Part of a small language model's weights.
Size: 10 layers, MLP 2304 SwiGLU, vocabulary 32768, 86.4M parameters.
Training: a variant of Adam for these matrices, 540M tokens, 8245 steps.
MLP neurons of a small language model. Each row is named by its layer, matrix (gate and up: input weights) and neuron, and shows model dimensions 384-575. Each number is 128 + 32 x the weight over its row's rms, rounded and kept within 0 to 255. Numbers have three digits each. A neuron's up and down rows have the sign that makes its largest values positive.
After each neuron's rows, "fires after" lists the tokens most often just before its 100 highest values on Wikipedia text that the model never trained on; "fires on" lists the tokens most often at its 100 highest values on Wikipedia text that the model never trained on. A number after a token or word is its count.

L4.gate1148:189118096152090131176171110073094141118137142145146094126165185104144113073081133098083131160117135191114095175140103150113120103112087168164115156099172159123086115161195118121134177203052174116104134098115097128137100147145186106172083098087093108143101099107169135159125167157143124119154044102125151106141112099137165151134128136139129158158161141146094109129105080094100152050145176122070129205114142062121095160094122166072094148158107143099116104101156103105109138111135166114131124078110114130128127131128111149131122111150131105154105106152144141177173115131129167106
L4.up1148:109135123117152185161088172124116068127125154161162088169155158107107163093152175106106087152174107135164091106132184120139089054096129137174162133140129116140081082157064181146131143156119110145141160124137141184127079134139129140091196165124101139143106167174154102144147085150149133132123088077135158054116160022077113154130178118120213115156138076152130067135074111162161080058085156181135137112128120074116113163074138091099165141118120126156114141132117122140080185129147127141156189135104156181134109103090157104121095136164145130138113152098160187126139155195125128106
fires after: " " 26, "19" 22, "20" 11, "–" 7, " (" 6
fires on: "19" 21, "20" 19, " American" 8, " of" 6, "26" 6

L4.gate2184:182153094132122086117108066066101137151161173133147096102132164109112114120126161114068059153211127104130119155119137124136166083112106088114176113150162196151109138134102125162145115132126080152142167127190146093107133122180116073149180100085081142104099078119064122156148133182108162076091092142147085108119108151121145102150165151150191136133100108145170143127167170137097088124133125124113091127191170121083194176139129150130120136122071165099079112138158113056188053125185099172132142114149134108157129113153143081148136136111161089096113132125111177135139153113159118135
L4.up2184:134131115106130088117104087123124121104137112161151109161095154118089101173101122125127101090162165150097134188136097164138146130073129128095115056204098193079082191147098131085120156139118130144152119149172186162118148166102115130112193146173098163166097155185144129101144133129141091121161160082179148140107073082106135101074175098143164139077110117113123152169084186088166087093136092126092142147094131167120154144157092106190162088091107126117121115090097086126143091135115173118177126175151089182102113152073132126132166192165146117106157096075112156142169102084166092171
fires after: " " 64, " (" 6, " the" 5
fires on: "18" 48, "19" 18, " fishing" 4, "17" 4, " literary" 4

L5.gate27:126141085074157161133137082106130157091131121144086115091137104145126125114172112150069132152137131174144162142163157129174184110165087173118105163109072139160112095099106158169140101069177104149122187121185080079143093075061098146127133140127143130107138077173151106138160130136178068071129064118108078106104083132177126112160112130135119119075117105132139122128131105080156155101173136084110129107124132092139185117089140130115158141097169110117184184194133089085165084141197123089126088189110140155135126144167131088176153114081048114120145140121124140087154142116163091087
L5.up27:131184129123142200100119075112109135089127094142108172135125096141165096141135122157139150085118153140079091097099170190121164082091097063110088147148117111121124131106132196095154114112150123136135143133128126151102104086075106122127103100084144097117094112100130109062105059128113072049174084083167129101127113099113141132157121178095137158127149114127090077140113072085086137094110129039113121126130151136065188186097162152156185124159196076152125149113098157091065141064178117097060058166103159063165132185161072152163130180132164138085151052125126129115127129111137079072
fires after: ".\n\n" 38, " (" 4, " item" 4, " and" 4, "\n\n" 4
fires on: "==" 48, " B" 22, " C" 7, " F" 5, " D" 4

L5.gate1250:132121120155111111168141123127110163143143118045162092115171137160123172168092095148145089151082141083156179168162133138167143154147055129145163103089069180138089088177134119122148124128140148153153156119145094134082112154100098126173112125153136177075138131084165113087142174093108110107185133167145165136094166157111184151129085108096149130120106173130119119141165105194129186102210162134138136160145115114043121119157124112195153172127112141160152104181195135146130158155142124153145090076148172086141108123123180097102155154167107107104065166164175092165114159178097136175
L5.up1250:082149160094129100135156132084151195086148142139123097112132080159172076077135149155094157125107163142102100141131116095134118156157150097084126170125162122137092160186186146126160091166166131157119137158121142130134152129084176141157073091131122152156095153109157099112114134074125146154135134133125176153056128105082189136132106147080150127116124098137151105127110107183121120177163105138134157088116152103182160136122154176126166133133072127118081116152108108138165088112132151110145123124176089131103070117127121144178164149116130109153113140104103157158201151183091096154
fires after: " " 47, "20" 19, "19" 12, "–" 4
fires on: "20" 82, "19" 10, " seen" 4

L4.gate18:171147061119105103143129163145150113136119134095065093098085122137144134138141178112147118183175199145174151092155125079141175139120073131088126078169166127075168139134112115159148182117155184145174139070180159099166135117103082166125169125149120085143156103077177132147156088191109086118115092159116127143099194120160139098136158128088143130144114165100142172147156109098177132164145131098109133112120186187126158141089105173120143150125146111176129110142050104178140114151143093152112105132086157116146074117105136113138112093128156068161136187127154114072099153122141135146
L4.up18:114184139105110066099130105119104153162131110110082070114124099109141100138116133120114147165129136166159108059106105149142124132075101157157156124162082098172165107164140165195143145067157163161108152043122167121172130132110172110102126153119112086151105174108099170078155137135149082106116106159188180110108196137167083137089077165082105175066120123074060151145152131102096120111203130088124146123157105155113179131129064158145078177130143166177158076076080159178131106107157103129137132134059094075131081154079103107169091086161178093110157160120096095141106142114107172141
fires after: ".\n\n" 29, " |\n\n" 25, "\n\n" 14, "'\n\n" 5
fires on: "==" 49, "===" 33, " |\n\n" 4

L5.gate1996:136143089091109046158089137158141164146139161176129146095148152133150103146130122113204073126157092102163194141199092116133111108135119149079149094129066132108130157162097192090114162131136143169149091118208095147105168113117123115113094082183141149185135124109131112129155175085172125167120131124123102084069109117085167130170139121051163127140186101105163118140082154171086139069120156107120133132124132115140152165100134123189215165121143110118099033139134098138118120177150128128128137085160131164083117071116102175118127050154178105153134120132139111126163147186125120093
L5.up1996:085077163114107124153125132136142129073158160075118069078131137141128122109090117156105101076135086117162068088142143141177134059157079131130117116145121134155148118147124112104147129186109120120126078175147191123063206129131133099066154138088113099104062107096125146169135170122130138112142103104123113148180135140094126117116102104149057116141164128169123114089181060149103119123149085181069111145156124169119195084157078108206142183180110156182165119137159162133128169148158179123097169088101088136128114117153174112130108103157102086095177155174111137126151118129093093113
fires after: "20" 42, "19" 15, "." 5, " " 5, "′" 4, "11" 4
fires on: "20" 58, "19" 20, "18" 7, "11" 4

L5.gate2130:124061120102096113155080072094139111088144095125117141110104118131104162145168088094061124127099097136143129119149109089132115198124097161051139132131125120094111093157095117144115130104100115171065130140175087117113059165117124163134167127236150128140131127174122143155125072182157141106099045113179143114096084107146153102097153098109104122128063110159110137116159114082089114116140181115145161124111104115145128108107135120139144156150174122157150145152116102119130054157178138078166149093110132169183165165085155173159087172154123133135095129118113150179138156112162092134
L5.up2130:081155189065133164140099180103124143108128058106129151134115123141094158179160157147094117133066068149170114098097128102114115127183142153171175146177177098137097075147076182098150142140134161112085156090134136151144104144097103090153208197153128178159074100117126140175105148117121115110156046155155109169127127092138120126172146092137179151101101094146125057105152145131106110150143134101084118144159116168095160123104096062101146163093158087135116066123157145130183125130134172157149106116093131177203140155131143110085107173188170133099126072133124166198080140121140129176
fires after: " " 33, "," 27, " October" 6, " April" 5, " March" 5, "1" 4
fires on: " " 54, "19" 27, "20" 5, "." 5

L5.gate989:155111138101183122128101094073160135189176085101117114135101166074165135078183154102181123111097128099143128135186083067103134144136083179088189060166121102154154120121133129147163171137149126131148087117160148138129144178085139140179106142162097138181164165121092133131170129119158083067074141097132091159111165116115125142090121155108159127088092083120126147112139145147134093064145132182127115147102131082142097164132123194159096120142154112113107153099128091189130119143102089133177124126158096100091151162142123083153127114120104117180168115200127134083145135153111099075
L5.up989:154137124108104137085162143074122144113123145124086142132153109091156155162179083111070103168162130116133140112110143153136085141115160130143143157084162147166117143118095087130165106121152093174073175113155092133151142120168116151154170076161169128126154123162181162125180102111170113126117170126166200089192153144112166132053060074124170122134149104185114163102159078148166146189111105082107164093096135137135091149144141111078203167112096121140133114155098100118135132129086121193081082139127184081107119131171116130125101189152049091146161101136112126106166078101162083152
fires after: "," 52, "." 29
fires on: " which" 43, " This" 25, " this" 14, " there" 8, " These" 5

L5.gate1219:127106185109097138111109149137124153144090161102125117137123156124070124130175123098097154121076126066121128093164086147076217123134138120066123160127096146088150181119157113132139127120108135119086173153173092179154099119073086087038126169092132124128083163177084110126114105115158143072199108137147147110158141159156123179154131088161134139152086147074066161195164164090108123127102178132101120130137165126153177151114119079090142160120139166120149137170135124069165143151152107144119200141079129087089116099171179112115069150083173188160100094157144116113122167124163076169
L5.up1219:134173064141121134113140131105170058106146057117119111091159087153167123122128126202090129145160168209166108127140166145182114183160134184112176112151167137143156060130112087155166141175084120117107092085090149092116125124172159159095101127109103069103126101137089115172103144095144129096119095068120105149146119135169086123084208112121168156100161097111095092124037139141183152133146132174123129111113105094156146156137102127083076096136058088114116127088147107148154094156107096098154128124149156157111174094100100087121113082146140191144107192148138151106142187137183195105
fires after: "–" 55
fires on: "," 24, " to" 12, "20" 7, "23" 4, "26" 4

L5.gate1164:112093144120152148163052119096140123154160171120114175110118158137105140109133119175136089125128135109147116176115111112120155181129128169163133105101067101122114141196128127143135134150079062078096110143157167141098154128059123135114110125118128179203138102128141137136105125100189118106144176083091157116104113088175136182138161063142126099139087175113101071118149148101160150173136165173080134149138114130065089185085189061099124188164094111147135142124129121052163064174107114206186146102099087092121120153110117153131103115107120072111091131134110110191158158137183145160
L5.up1164:137170204103077057146155112119167138129129107111146116122101190115083120115140117124157146165124090143144133135166080100158105120096172162099170052155122118155145106150092132111199110176106138131122072106112107137176096162165127184055116185125138123128145095174135147149082104127154168123126095105133144079122145132172119160090112135128144123138088105076139086094149119115130154104117144160095149124191081166120112186104190124107188155116115108161161108112165157110106136137107112119107114090155127181151131113047119119167102122186125140103139112101113127164144088139124137116
fires after: "–" 33, "20" 26, "19" 14
fires on: "19" 46, "20" 10, "ap" 4

L5.gate1049:118158125105143170138124140134138099084109101115088185204088117164074187123133128141107097171102137128148124120184111091149104106170112125060158124134185118144149141096107169172137087142141151131143115102082092135135129160082148096101158109114166106161086116132155163121109112121152136044155186118130102150142132190113187123108137083120130100050103094060146143090122143088129094101165168108131129199205118064164122153126124065106183146128156163151080060065153085184127149137152132063104168116102161128108157145120175112164124162086106081108154092102120156154145107141161114173
L5.up1049:127111146066084157155073112177137165119105120162078112067129111116072119061136133107110124109101106151089113137171119174096123119184134092097168122153068135166081158116131114084157180182190182088128122073115109145076105140107141093090115168107142104130103104112145163133109090138086067173126156180111114139108105080118104089141107132064102111165177123193182104147145104109108094108114122115128130104109123129129126077129169133142126101070189155154102152166141129126171097184147121143124088091147163210126143149102108120067158154163110138090178169140106074103102181082160136124
fires after: " " 58, " September" 8
fires on: "18" 46, "19" 14, " " 10, " led" 7

L4.gate61:103095109103120130132105102082139108193099155091077121130102135120109146108082150178120152109143126202125081106170149131200162133162104100166116158102102185135092130163093198095159147146148133111106147141102068154123144131128189095135116145126138161138072131127156089104154122107172164120102148108167128133138139067130149063150178111056123156088086142178122095078114076113113141064207172144159104194160129111134136128123107157123140151102126150154083168149164110148099138155103094166142090128106088155157107117087130187145116053142089065152182125124158104170169139132166109114
L4.up61:135184089144106133138134162090150130155122136109164154121116174155100197067088144117163103163089097144132122135198132172165131098111159147159134171109181130170076124139101171155110159150094171108162132080108102119102105171116124110083126110110149132123119141122159068165100125127184159121149158122161124122163147092106135102158103129127131129105090140147156077095098091177091158069166143117099097124204099181142077097037055137147149149075133141131106182097188136150128151114102152104130158097067097156156161180099079095122143137121159110110198103146111116132183131152126092140
fires after: " " 66, "20" 9, "19" 8
fires on: "18" 50, "19" 13, "17" 8, "16" 6, " never" 4

L5.gate1062:134080095173157098152186132094185136160160134099138085133108141114179098123138051139127115102169123082135126166141144164170160178142134170148155151104217128113177125124153141100162116187116116179106102132127154123139152115132172126175100155092115133140096071166156141160179144135181120129095038087130145107154099134134150178124170170096179135140083119068132119193148149135104165110118151117170084129118124079132131062155114081104128179147061177086175115143162082091071162158162092121179145159154168143169109130148181115091137193091177192223102123184144128128168114096171084123
L5.up1062:147080150199094089095091164130152135113146135122107164074115133108138140113193097103175152099091115140166143102134109178085151188117140127085104084154162106127191122125109123113095141130132079132162100115114145150098086156161070139125126155069098195155072094133106133150167117066170151152161178131153142169112106066136132175188047127136167198163071125154123117089102116092125166125093100127134113158176196112090118130151130153111191105207135111131091084127088171122164184106149159155164106091055098151211092184147129161120130109129126150165077126143094172117147149102082120174
fires after: " " 57, "–" 13
fires on: "0" 68, " " 9, " -" 7, "'s" 7, "-" 4

L4.gate670:079149136061100104090160114136116142135145159140070153154111130121110155170131120158116097128179084109096147131108186183147121080168114132128117116153121087137044089154143125169156136140195125183077177107113101102072095115097156141136150070125185113127123127112145139098136152161159108110152164161105111074161117107095132073071095140069137116165147191137136131093187066162096177137161144173150118132173088138126125074046133107175168149045149113138156163124157153123095092089139149135147117127155082164141130093089127117127136191070084072116155144087113196142124136165097160111
L4.up670:131147130103070070150091124171089068156109127136102129154132118140117126075127103124147130108172108157078120164173162159143116106131126086114133153089195157142105119178094064164142050158093119111123167152181120115159071121139155130107167101137132132067118100106114095191158104117187153166161127118152114125189147115134100091134116184110147132116143099170133102181069112117169089185172069095089162076139190151113129146123127156096117077128124086109128089101136099145113121153168124166149069078152089155109161174107099126171097133106119136166162075175175119147120132092086043135
fires after: " " 77
fires on: "18" 33, "17" 13, "13" 7, "15" 6, "19" 6, "12" 5

L4.gate1072:153116137123105179125180161062172204143206116167140138126134156150095108129153211108066165107119112135068128159167169114169152150125125112168138113178158124215073118128170122162172145165148106102078132095180091144121107129105167146172169060121091108136116080045158157180101184081128121133109156169139133162145099086100136047105128137064135128056137147209130131118133110139080149170181153108081125160141160136153110094167161098154097119115109144117128108125147137114138147077134163187124151138072089123103124170099173084096127156151133076105069171090143198126107107155116149122
L4.up1072:118127104110087099109082100081126154113108071121121121080151105112142089168163130122110102111142126119176117108124147119162103142194162124120150108103132147141086113062085141105140113217137136154158154092126127106086115106127178134123146117114141104222135106138148123120112153102191107121140056042110142131141072093074140059123129127103094148122100164175121102151077164148147145123091087179176071079097104117138170165149155145108200126085089139075130105102085133169057094185116070165128060140119138162080129147151135124119076138150107053122122131160197135180115142153124173107
fires after: " " 53, "." 4
fires on: "18" 25, "19" 12, "20" 10, "17" 9, " Morgan" 5, "14" 4

L4.gate1618:144165083103161104136125116136151175166091189111094136182079081079131082130149105134164094169086140132143141102141109099116155147055112180135096067079065117107142167177144060061143168110144150117128160132166177167101130099087105162113147140120109062106121136154136102139115079120146098062096140093155078106125175149072103132089089120150131123148172191069104172165161123184130109112143142144107135097102094162124136141122084079126101111181159140172163115122157143144168134123153113128092159123107125165160074113116155167082151110134164139159124073151149141061115133083136139105
L4.up1618:139130064181175122150139095074148119099153111065128151122066095152165089111106134130143125180145127147159164143128102114127080122106090198086132171109158161088131155187155161117127161129082162128110091115128157096154105171117168142113133128146112071133121123077123063193130120109115110059085102148145158170065151132129081112127131147058156141129116134112087204130097088138103090131148109136090078160154152121096151161122147157113096075133115103156158179160136081103111111073178144127157121138176089093065167135097129180163166170146152055168128098171146148130088160129128152094
fires after: ".\n\n" 36, " |\n\n" 21, "\n\n" 17, ")\n\n" 5
fires on: "==" 69, "===" 16, ".\n\n" 6

L5.gate1855:115172128148156159123125105084078136096083124127086079187159152126067150132171087094090103192116089165184095163095178128150141155098102133136122097031071163114099141076162127140087136145176126115109163136188158117105127115132078184108139102149110119110086147122139180123148149150141122130105096149137093074065108201186091120173116154155131184132147136121168184154138135134166146095160135095114120160178097136146074142142100105160162127091166164128159168125157141129106111159216092105140068184084156107113078149162177097205108148099140084107147106122161171104147128128156180132
L5.up1855:087149090144161110154140144126115103161067139115097117126097174145151079128118137110144129136090117183150145175081139097122148138128143162137153142097115149128133163157062169127139140123081092114128158064176081171172207129149171130149157126152132169080066146130115142148077180116174105108051075094129148147111160152154099147190179079127070145136127171132145127081118059182113093099159149148168101172141159189139125098081100097127140071174113115149088128121102086107172179101141113146122151141129108104110170120103152088154149151125166233145132150131079094064101095082156156155
fires after: "\n" 19, ".\n\n" 10, " |\n\n" 9, " —\n" 9, "\n\n" 6, " under" 5
fires on: "\"" 28, "20" 25, "==" 21, "-" 17

L4.gate46:134145152144157069165103109130106159101083129068089122124134124146141167148181135129121144212141093141167078132070161101175138111066117178095122157173152164176086113120173191168163112077069148106103117162122135151152101137085120142075136152114110126113102094109167135086120190100204110141119164104172106119110156103150130089092112165095173115070132092075140192141172157124166085108151150170131172181129092121181155083197100128148065141093202119144101119135152087122172104046168142090081108111100171124157099157103122144091158141144127111074109183137166163090091118151084084114
L4.up46:132108196090116152147108137147090105117131094096174122163150078158125189171092085174078146107117117103081073133112084152096142152092094168160148107140109090116126097071083209102052074161150079119150111084088131105109091129140123153093140092150157201134110160217156128105185163130111160156158096112192062129136133182161168164136126067138154152154137105150122071090153098098098155155103119167146145085124160151081129182094113158099117109149101115118099137140154104064132138094151114122160184165098162144136139152134103166103086142099141104126151115151155120181088113140156132127
fires after: ".\n\n" 56, " |" 6
fires on: "==" 64, " Qualified" 4

L5.gate2278:096084115128172164081134077128100113046122120134158170189103112173062122132077156140121134126173132155073169087109148157111087122134178117128095180075128131129119146184054118125153146084170117132103118104076100131070138159118123147092143112177188099135078162130147099119128134131150122072157107155162088117090138060144121118106114072090148125093117125081130073125176133154098128154150164096096083167073166069172106092070106119089171175155149148119164090083124114133113077122173128142122101088133095097146171176109174079137096122120083109134133195112103177070153153130103156156
L5.up2278:162099123100124151126079117156112158062137108147108071073135153096159154083145082175098124158116135097067081092150226151121190089132127129137103158123112165150109147071149075138131114128110152045122176096171150124095127086143161086120123152069116156130047105116098084145148122155119124121157031108160147105160164133186117033119124124166126128106132139083106099182117126159163106188148122101180086162102148184148119134120147181122117109160152088102167113118105143164147150114097200152109111125144115142100091082151161118118059149163175138127164100128147098171148168083155125146
fires after: " " 50, "," 4, " March" 4
fires on: "19" 17, " of" 15, "17" 14, "20" 13, " Ber" 8, " " 8

L4.gate421:197127121116147152089139102134112152104191149127099115075127102146138158144104124114187141156175159109149091117106121134129184096137106117099106126182082171082148149113127086186099179104080094180163106149177083097098153129122196110109141068082086085120139076073135061159184127130131108116085141170127118165142116121106142100102069175097112106088133131136138128109125095096163114056149160106095158098098109173103187071147118070128061160095120140116092175132128091151140128151171143155119103129126102137139136049072181088184147141081121140151124121102116188078124135184180095125
L4.up421:142150134163144173156137109106104153162167186139149115111155078070141138083124085117206122105133162184113100134113170159087113156090073115120105126121123104131126122146139102154055175098127161152133069157125102134143139104134125136095132167081126163136133105064137118152142137081114085146123140111075073160066141150120133131165123142158172099158165169100104159123114151076162104084139108102098142078076062155094178091162135080120106139113121135105131136160112124122153125178152074178105113136123094090168135087111124101140106148169082123090162158131150181104111175147147096157
fires after: "\n" 45, ".\n" 20, ".\n\n" 6
fires on: "-" 65, " =\n\n" 12, "|" 6, "====" 5

L4.gate801:097101065080129086147127139113106148135154156118052079087151143089112174157102128147150152183185122185131060114155128127122140155137109123129123097144071076132098127133117135200087151110165147112126130149188070161098098137114172101164166120135082107107133065140125118157190164172138115115140120136119082100078083117136181128115126164068090154110150152150162142158095096118121113106130151099104124109159166099101098122099129110116135170094141127113132089195152114107096145125105130125163083134152080132086100096138110161130110078154135092119139130149175185118163187181158144141
L4.up801:112111148143102124111084103125074110109111077149124111122157104119141160088104147188103104113214111090137175122136132110110140125134174193104181128127100200156110134107199128118174125211139192167093109092098102095100179152096120167149202172135147100142094170105128107153144101122119146130162075185183060111145159156085157034132158147106108142095109124154070067118138138179151178092161151176057149124115133202148156175136161109137184127137088151141098089124141124156139132125161176131101112141124110126168106098126147097121140130112143120151077128050146142132121136103142152101
fires after: " " 56, "\n\n" 4, "–" 4
fires on: "20" 36, "19" 24, "'," 11, "=" 11, " —" 4, "18" 4

L4.gate927:136132063113129079207140130031119201159138169196094144074075153107201173155156131100144098134146096153135159141161161063174115126122108204072133135109065136173101135140202091161128152086144086148112156150117053127093111074127106184124150149140090090133069100095070105134107176174073126093115124112118103137142130101172178085143076164082090121137163116104144154176153116130084125107128138133134136129128146139119176105155163086116139115120067125137115124106132119177191048103114108082069114153129153079140133145094115105129127116106086110180060155098152140127168087152115185127
L4.up927:138179110127075142165157135087137100170136169146108070138095111145125133117112107147079111156104131168115091078106164148132142154097140147065132101093083086152108114132196122137136117155100129105141146116118108162166155137105096173119072164083117142129100126134076125179162106130133085064211123073104067116123098170136175123137116189100085150147152096176091088114106085156109117121155126109100062104085118174052155151158074125063097129153067141131174091089117155145126100117071153056130153153122139066138134142122130133091149126100069147118140156089046087165106097156109092178
fires after: "." 42, ".\n\n" 7, " |\n" 6, "\n\n" 4, "," 4
fires on: " A" 39, "A" 19, " the" 11, " The" 8, " a" 6, "|" 6

L5.gate1496:167102155178149151081102094168128156128121164160064114137096116146134174075135148118153087178145142138147140141134086125178155121107096160108138103141140107064122177103136053125155136047099133088102161110147179158138083112186076113080151110097145148118159127103100100133124126163086120169163107159132123112102180117149091151117111105183169166205131129135202145119209075113086128130131149138139080135132147100179154139125157187175143097150126126090109137180142158069161172091178076099141147127081146089131124170149101135121164117158153140117089125085063090135118156123120074185
L5.up1496:134084188161125076113164123072062132136085125106137183124154097137114103097131153107168135149117168180085076104104132159149135137175070111092126132111134144050118162135138128134150065142087099156117150089080074157164196119122175153153189142152138096159134134125106100153111133164104098082158163139144163179151113076140089133130180172124068108086133117137155096139101048148094109128125146126140107146180183121176161172146078132086099062151129157102106152110094163085131157066136094141135128163154166154070157089177142136137079133137097076098122107135195124155039145119090135112
fires after: " (" 21, " was" 18, "\n" 13, " —\n" 4, "." 4
fires on: "\"" 26, "born" 21, " born" 20

L5.gate773:112133116149118103199104128073082127113118115098127130163142159183123178107066173175181064146119125146089141062172074164158137123148151140095193182168108139163150173153127182121142159150100135134135120110139095099069145151056136087105126147121098143155067080061193135147153168143135138096169097116114154083067172167107171120130105060087078167108173141117153096152162148104108175129171147106141125186130145070127128101093152168167136143174069049192081090161151087086162203132098097082143166174171077160165139099093175144111179115095159155135132150092138099099172179144131084117
L5.up773:119160106084134098180083165131167063128093163077137095092157117171164139126122071175093147085162019121195128117181131094098124116075182122136098146112088094118088093205170157096144182146111141100129059141167092160066090124090111174138111119098133128172129134069180153082089143113107138135122126111069145128091125131074135163112128114117144124117176105167165137140148170103111078129103097134103155146101065104211104123065136176175149158106116107198114125168157143126141130167136127157097141080097111182158075111042076129169126130141174069131144145156156099123133102197133109126
fires after: "20" 44, "19" 12, "80" 8, " Fuk" 6, " War" 4, "50" 4
fires on: "20" 52, "s" 25, "19" 9, "un" 6

L4.gate287:092140106067174088194079093121129101153155177133127148164085093167116079164069135171130114135129107131136119148157112141174142105168165129108092118160114067117102106125174157151125120088105078150123141119099090129169153146113158141130097171148106147224104106129137117096189180164132137131148179108135085083123086152201175127184093109171149168141123106105113138130140061146067165089125154092104169135115133152130140141137158152171155221088101120169157140138116103127190100167122219141210138135131156090129066125165152151187138165138094145120122096150173078133168100097182139141
L4.up287:135123118125113134178085130139131108138169143083193108096103114112160134131089185147150083144176119126118120165138156103107153099131177161134092160137093121133084101140132167121142076150134040166128145183145143107210111199075121144133159126171162107161087096105116177119192125147189198141173130149104165077173122187144126136163109127105138147118107103147131163121114128062117088068111099130094203111125130150109114111112138090204171142123123098201091085111148153153191144112101167111171215147133120112121083186150165132162112183126114091113077098144096108207132107132137136156
fires after: " " 46, " (" 5
fires on: "19" 52, "\n\n" 13, " ==\n" 8, ".\n\n" 5, "20" 5

L5.gate2259:175131159194122112132152161082169158181116159082055153204092148111091109081169119068170111212180152167121129158124108127117151102152143144160122098141150153138176085128126131133133183198107149165110090142133103170157113147098225141080134109085067121167095158124099132164097152149096149154183078139185124095147215171116098144099134127096107141084116120165179195137085129097112151100170107173144150121115113144182154102100138114111135132104093147106182120141115108120103152110143045131128162106105106068098146124152149091150114126173188144162102132068111135098112141166133064159
L5.up2259:188113102161146075140107152171131086087129186122156152144119088148140146079167151083057143101125108088148094121149087124144135086152051087127092129127172114166158128102078097085143124092107149146134142119183052068088164138139127141065100117130116153102101061100096101105121138123161114147173135109162116072100095076135106142137097115171144131171098137172132161124083132098149137127084144155172126101114126131127135128088154148115105165138148146088176125079096121193122187077114103181089080165095204157168104080106106162121098138101178098079099118138111112106131188093088177078
fires after: "." 38, " " 14, "une" 7, "–" 5
fires on: "2" 19, "3" 13, "8" 10, "–C" 7, "0" 5

L4.gate1187:162108056114185070131123169096162157118163162145139114083079103121107197124153142075125107171110136148129106127113140140142165179113085141052136122139114153127109177123094105146154211068121150171130150146178157124128131160152137165117124097180101107122119117069105162125111106136080087096100120145144105131044166147138135074105134129121132102067139142106091176122119126127148119187149175160157100097105115107136155116165087134109105127149130155178129130157117113171097084094181121118029091109098137130156158109101120153206171089104132150175097171091115187075160165083108136122
L4.up1187:131128120076106107200147178120120164142136206114087126071061138094139149102110124085104120152090166122096112115085124135106152155056114121140174121143119141136108163079132164163119170115074148105098108114080098138099153113127221112108149111064074081146092113071131076134113188113080128136090094127159138158118154096102153037090151124050106156048114157087125113099131127076089113136135103127178115106141107101105173160187081176102149139145177146132087069114086152166097150088142150175079126169088113130124138110134097132119121101109115098078142151162149137104117166097078148131
fires after: " |\n\n" 24, ".\n\n" 22, "\n\n" 15, " |\n" 13, ".\n" 9, "'\n\n" 4
fires on: "==" 37, "===" 33, "|" 24

L5.gate1414:122128149143165062155084114145149148141133175121122149145072134063165135118164140112173116145100101119179185187080154106111107094107181102087135110138134089078138128132118069139181145129158104126140113117157087088114163111058117155138098127149129146150112178143092077085133127116172134155151147142148140120156095097088074109087101082095056144126085125146146138120141131172116161094090123053122130139122189074098143121138161104113126114140187182102136094112091071104150120087136078120190200117158143117125131119116097117180089147148135144118070087149131166145113117091155118118
L5.up1414:161095079117124118122094111089077148098116127158051130123157108120200136149104093126168178150182156146076092131135166132180177130198142123177134164167133111175090157120113124160070149091140165136102132174125149085114148186146114059168156163138151112137172087096169155126129146179130089098046182181151167140124106196095136160123172138156147178105146125170165170102111145137165137123147147107163088129073115086179104128150134147149188112119111091084100153111128109163192115188117199139149193102103165135096093133154177118101129105086162122205098135130178110137092065123120135091
fires after: "," 89, ")," 5, "." 5
fires on: " which" 67, " it" 27, " It" 5

L4.gate1557:175126117145161080122132117110094122087137167185081053116138151147073175127111099155108127140134113163146089129083110152094134153138094133091162107079153089111095190142173172104143125132105100182105160178091146116164165117083112125124120190146154127125073102136111160101100150181109159086141130139147057043128153094167133110097177165085156130094120104113077121109111104148083124123126121123128141170131108169053163135102127180109111179112069134163104146134147134098166084159163110164171078116063109141078100156103103110157101105134160089099181108153186116157167152074103149055
L4.up1557:132078160197167089119099169153106124127153147139119083191124146077091147109092098165163093146208091121140158105127148127137138073163070170147154136127166187079148184120151141135110096150133203098105122186169127124164131176126090087100148116130120130082117149147155130156132176165115173140167150102157051113104091098041139098066174119115185124049144058116077092097108125185129127124066109103157105142162124159118160153085131144209095131153093145143078162126134162140067101178155142151165104141073190156123108165170166153149166120164180117120140149169091157096106141109118132148
fires after: " " 67, " (" 10, "–" 6
fires on: "19" 46, "18" 35, " on" 5, " of" 5